Weights of a small GPT-style language model, trained from scratch on English Wikipedia.
Size: 20 layers, width 320, 4 heads of 64, MLP 1280 squared ReLU.
Architecture: LayerNorm before each block, rotary positions, no biases in attention or MLP, normalized queries and keys.
Training: a variant of Adam for these matrices, 5227 steps.
MLP neurons of a small language model. Each row is named by its layer, matrix (up: input weights) and neuron, and shows model dimensions 240-303. Each number is 200 + 40 x the weight over its row's rms, rounded and kept within 0 to 999.
Before each neuron's rows, "fires after" lists the tokens most often just before its 100 highest values on Wikipedia text that the model never trained on.

fires after: "y", "h", "ab", "ad", "o", "he"
L3.up62,228,200,188,181,188,185,132,206,187,233,179,215,185,284,231,266,193,190,228,183,172,257,198,187,243,163,222,249,225,271,186,189,183,164,126,214,223,257,206,186,266,225,195,234,126,236,232,254,165,187,192,205,186,194,241,213,190,190,180,171,177,290,221,175

fires after: " G", " the", " O", "\n", "G"
L9.up1035,179,184,156,235,259,213,145,175,210,266,165,213,258,177,183,224,322,191,160,215,219,149,264,257,259,169,242,116,253,197,116,253,198,143,219,175,236,245,180,252,162,174,217,165,252,184,218,230,215,200,255,182,213,119,232,164,203,83,218,160,145,246,186,155

fires after: " m", " M", "em", "um", " Col"
L7.up998,204,245,201,229,213,128,233,221,169,285,188,193,157,139,212,221,192,213,175,208,214,187,251,211,193,178,305,224,192,249,207,209,190,162,182,174,247,228,215,171,139,232,138,266,200,174,214,190,209,189,173,139,283,194,202,188,171,254,214,188,197,135,212,141

fires after: "ov", " L", " Q", "ol", "v", " Pol"
L3.up19,151,282,207,142,215,145,228,198,248,247,208,169,152,154,234,275,132,228,194,192,190,233,222,207,162,261,250,213,164,211,195,147,146,145,249,200,158,195,246,254,163,255,195,236,195,132,144,158,248,182,272,164,196,203,218,162,250,167,183,221,222,254,202,201

fires after: "x", " se", "re", "ct", " soc", "it"
L7.up566,246,208,106,175,189,196,199,258,148,224,249,226,167,207,206,173,237,219,214,163,189,253,193,253,175,194,278,173,197,274,231,121,193,201,201,229,249,149,196,163,229,258,172,189,224,191,131,212,182,194,205,238,242,180,169,219,225,191,201,150,186,151,189,211

fires after: " K", "T", "f", " T", "F", "K"
L3.up920,118,236,151,320,166,181,172,241,292,257,170,180,167,182,274,221,193,249,224,184,177,194,214,181,239,144,276,233,209,132,179,217,205,213,221,239,244,316,235,213,194,186,178,300,242,207,229,168,184,170,173,198,211,126,257,203,217,127,188,170,169,246,217,222

fires after: "it", "w", "l", "le", "let"
L3.up536,195,202,161,176,242,198,91,296,229,208,227,139,203,188,252,187,264,174,228,221,168,276,206,204,141,233,234,254,208,171,156,160,266,172,233,294,184,186,135,237,229,234,209,305,189,175,196,195,192,184,148,151,171,173,241,207,134,151,108,169,177,255,201,260

fires after: " T", " S", " s", " A", " M", " F"
L14.up723,212,145,192,288,222,185,147,265,142,199,86,111,198,221,239,261,149,192,176,176,201,215,269,165,204,252,228,270,252,198,181,191,202,253,234,238,272,229,245,234,222,269,250,194,187,170,170,198,190,100,164,243,154,158,191,222,204,222,219,215,138,234,218,179

fires after: " O", " V", " v", " U", " Mon", "ir"
L11.up68,176,235,175,189,218,172,224,189,268,239,190,189,221,183,258,215,209,182,218,147,183,248,308,238,189,259,216,147,193,191,193,169,162,135,257,229,183,247,246,205,219,188,188,164,278,95,145,232,199,167,150,187,147,117,207,199,191,160,145,160,180,149,208,157

fires after: " M", "V", " T", "T", "B", "A"
L10.up818,167,282,202,184,144,178,186,183,270,223,189,165,175,105,227,237,193,154,200,273,200,199,298,200,253,254,200,258,236,230,182,165,174,196,227,233,181,322,181,186,216,218,230,269,232,132,209,215,159,180,152,211,340,71,185,212,193,197,213,167,97,241,226,189

fires after: "A", "ou", " K", " Y", "id", " H"
L3.up681,183,200,226,292,233,171,222,209,216,228,143,96,166,215,241,188,203,181,193,226,196,224,234,181,221,214,245,243,202,212,213,148,156,208,217,200,251,193,160,263,209,235,250,189,220,167,209,253,236,96,269,220,236,143,165,262,146,157,187,206,135,249,193,251

fires after: "\n", " the", " The", " An"
L14.up621,129,191,190,264,253,225,194,202,169,218,215,225,216,190,183,214,258,135,106,237,136,211,219,244,245,134,193,160,216,186,215,167,166,182,269,245,261,153,220,240,208,264,227,245,138,240,248,252,190,174,189,200,269,138,228,226,203,158,214,107,85,194,198,142

fires after: " Cor", " G", " B", " m", "em"
L11.up1157,209,196,236,206,200,180,235,184,182,231,196,115,202,112,172,183,183,119,210,273,253,196,239,124,220,110,185,162,205,190,232,228,160,154,161,200,216,210,223,181,200,209,107,242,166,183,243,224,200,197,156,223,226,141,219,191,166,272,182,281,188,270,223,157

fires after: "\n", " e", " c", "amp", ","
L10.up634,142,238,132,279,264,218,128,252,155,185,141,220,198,157,244,240,234,112,112,203,204,179,221,133,211,134,213,193,138,188,112,240,239,153,199,257,247,206,154,221,169,209,100,127,172,196,144,220,103,232,155,204,248,234,202,243,153,201,202,223,167,266,194,125

fires after: " H", " K", " Ch", " art"
L3.up584,198,240,195,257,172,216,202,212,238,222,168,194,205,216,175,187,227,206,161,228,203,218,214,189,295,197,214,190,179,132,246,140,201,263,261,227,152,144,186,258,254,176,184,204,136,153,164,261,205,160,255,198,187,175,222,204,168,169,184,193,134,154,123,214

fires after: " in", "|", "In", "-", " In"
L11.up826,200,222,133,233,294,166,189,245,202,243,202,233,113,178,179,262,208,178,177,187,198,169,249,200,166,113,197,226,146,225,228,156,259,238,253,186,306,235,189,221,229,184,181,170,187,181,151,258,279,202,259,179,188,182,195,236,187,239,175,183,108,275,145,231

fires after: "v", "ov", "u", "b", "ur"
L3.up949,198,217,128,166,238,194,213,236,197,168,216,263,173,103,211,245,146,185,174,249,184,209,152,254,167,172,212,256,153,220,193,175,204,164,193,190,167,232,170,221,208,219,206,205,225,152,141,150,187,190,222,243,152,191,198,183,144,210,221,211,168,216,198,153

fires after: " V", " v", "″", "le", " L", "V"
L11.up652,136,159,196,201,236,179,197,206,221,221,225,201,167,143,163,176,175,244,254,197,136,230,217,194,265,179,270,176,204,215,222,117,195,148,150,218,163,249,289,186,185,146,245,234,224,170,200,265,198,239,189,155,137,143,192,208,169,195,211,153,117,142,165,178

fires after: "y", "w", "ad", "b", "it", "B"
L10.up88,221,232,148,180,238,202,118,185,202,221,210,245,205,226,193,251,202,210,180,199,164,294,150,200,151,161,211,249,229,218,162,127,165,169,187,267,202,179,196,199,127,194,181,268,199,196,249,245,138,123,154,203,168,193,245,205,179,199,203,209,137,324,232,214

fires after: "\n", " such", ","
L14.up332,191,259,175,218,235,225,171,267,200,223,213,154,220,143,199,215,213,145,149,215,242,209,241,167,223,144,209,160,265,186,135,135,213,125,194,154,209,179,184,163,123,195,155,144,224,233,181,221,180,202,200,133,293,226,180,210,146,199,171,241,189,220,135,204

fires after: " deb", "u", "b", "se", "re", " comm"
L3.up736,194,288,141,240,235,150,164,257,230,205,199,223,170,103,223,191,185,165,172,147,245,184,196,234,169,125,221,228,137,251,178,160,201,192,160,204,277,243,214,209,191,230,202,191,168,162,164,217,193,186,255,172,188,206,249,189,96,206,201,156,167,195,203,194

fires after: "E", "N", "A", "I", "U"
L3.up655,176,228,245,230,239,211,228,196,222,223,212,137,160,169,151,253,192,137,198,252,191,190,250,188,186,211,210,290,205,228,156,188,246,225,109,195,220,250,205,188,169,282,281,215,191,172,176,191,163,219,226,189,187,188,201,155,227,137,164,211,137,256,230,179

fires after: " A", "A", "u", "G", "E", "L"
L3.up448,143,255,142,241,138,207,228,204,248,206,181,177,232,171,247,225,169,212,183,235,272,217,276,181,255,266,261,283,200,219,178,214,202,240,201,258,267,212,225,181,182,252,217,264,143,104,219,213,104,129,185,173,185,132,201,211,199,202,130,212,149,225,190,173

fires after: "E", "C", "T", "W", "R", "U"
L3.up276,136,282,185,232,182,231,131,148,217,281,199,226,173,183,153,176,234,232,159,235,264,250,238,265,134,202,186,245,133,261,254,175,197,221,165,280,183,212,170,174,155,209,180,222,275,206,223,244,208,181,226,226,264,172,210,129,255,176,152,188,188,252,206,262

fires after: " R", " r", " f", "ron", " O", " re"
L3.up1176,178,172,214,226,184,155,210,156,280,217,204,200,226,221,263,211,267,151,211,268,228,178,222,163,206,218,146,238,253,221,172,159,211,170,197,238,190,147,235,209,239,217,162,182,255,106,262,290,190,171,159,209,221,233,244,201,240,143,108,158,165,152,234,184

fires after: " ", "k", " v", " p", " K", "b"
L11.up1265,236,228,136,178,110,263,244,177,195,228,193,150,212,188,241,216,221,143,235,297,226,203,185,190,203,155,212,223,237,219,206,210,177,183,163,245,230,203,151,216,162,224,162,199,157,183,222,328,268,199,123,188,200,168,241,231,164,199,195,210,200,270,210,262

fires after: " A", " B", " H", "b", "A"
L3.up578,193,303,238,210,220,177,129,246,164,215,128,246,206,263,215,214,221,190,177,187,181,205,225,209,246,178,240,183,176,181,187,85,239,133,198,233,177,253,186,299,183,182,244,178,196,125,223,202,179,136,268,189,232,173,226,220,198,174,212,195,154,277,213,226

fires after: " f", " B", " O", " pro", " F", "a"
L3.up935,142,148,233,202,176,182,237,145,169,172,160,192,179,202,171,183,216,232,259,220,221,141,292,149,184,155,176,246,164,235,176,115,200,199,220,202,263,213,230,199,204,229,173,237,161,113,271,226,233,168,212,188,230,194,208,188,235,176,109,180,190,181,209,198

fires after: "A", " U", " A", " F", "E"
L3.up242,172,200,199,171,212,193,195,255,166,212,166,113,154,160,191,301,208,165,195,197,267,180,195,171,232,228,231,227,157,164,130,201,236,186,244,244,249,232,200,274,172,296,213,232,195,112,247,282,184,164,209,201,224,182,188,239,183,218,216,145,202,188,188,179

fires after: " A", "A", " Val", " (A", " T"
L7.up1239,198,215,172,250,214,191,193,162,200,227,131,216,217,155,201,195,237,212,157,247,251,228,209,251,243,190,216,237,197,185,216,198,186,179,203,249,208,216,257,205,223,217,236,213,171,91,236,182,213,146,201,216,180,152,220,222,118,208,164,157,209,282,243,176

fires after: " H", " B", " ", "ue", "i", "ri"
L3.up745,186,216,189,258,212,252,251,210,173,222,108,227,138,156,185,195,258,158,214,233,227,194,232,176,229,227,167,166,144,161,178,182,251,171,216,173,176,205,151,222,157,203,233,200,243,202,151,218,165,141,217,203,229,167,229,181,118,219,260,213,110,253,251,222

fires after: "u", "qu", " L", "ol", "L", "v"
L3.up915,219,275,171,248,260,217,248,217,203,241,180,225,250,165,220,214,181,229,216,211,132,262,191,227,254,225,250,274,209,242,271,190,166,152,142,179,267,291,203,196,255,252,217,184,253,178,195,216,196,216,221,227,225,139,204,213,158,207,141,217,162,212,158,160

fires after: " o", " K", " N", " A", " O", "A"
L11.up974,94,241,206,304,207,162,220,201,215,217,176,223,212,191,227,233,181,153,140,244,246,237,241,295,229,176,230,203,243,224,245,155,200,208,220,240,273,208,254,154,139,251,184,229,157,90,201,249,137,189,151,221,183,179,176,241,215,163,148,221,157,183,219,155

fires after: "o", " c", "it", " P", "y", " ent"
L9.up582,155,173,125,189,160,167,146,212,182,199,191,143,240,147,171,328,236,184,118,197,234,217,259,174,163,207,236,234,227,287,217,203,132,129,159,238,156,146,247,244,136,266,242,205,170,221,232,238,147,178,202,211,239,186,285,203,187,176,222,200,100,216,153,204

fires after: "I", "C", "ad", " sc", " Gr", "E"
L3.up373,168,273,210,177,202,239,170,187,265,232,226,165,141,159,211,221,205,179,202,152,183,187,239,229,142,225,193,240,183,171,194,234,164,193,191,248,170,233,220,155,163,242,239,172,203,213,127,239,162,253,185,136,145,175,226,119,198,205,162,222,193,265,261,206

fires after: " un", " M", " in", " him", " ", "-"
L14.up1032,197,253,171,165,242,182,201,261,138,267,243,215,220,178,254,234,205,207,188,125,138,194,223,152,188,160,219,183,263,212,198,147,182,192,206,250,181,210,180,276,205,178,209,124,235,139,151,222,199,223,231,251,131,202,253,203,159,246,152,154,147,175,131,239

fires after: " v", " r", " p", " V"
L11.up415,218,259,209,180,172,226,210,136,223,266,214,138,168,138,99,219,160,152,204,300,190,201,242,250,209,122,199,230,306,230,174,200,161,222,165,232,169,167,143,253,225,218,201,175,249,177,160,287,238,216,242,191,188,214,274,157,105,200,164,159,212,211,163,241

fires after: "-", " ex", " ", " un", ".", "f"
L14.up900,231,248,143,244,171,224,168,165,111,241,185,247,194,221,220,225,214,126,209,144,162,160,207,162,199,254,195,196,239,240,146,136,178,207,176,294,289,149,200,219,197,197,166,157,132,175,189,270,194,211,229,222,200,237,192,202,196,178,171,152,155,233,110,211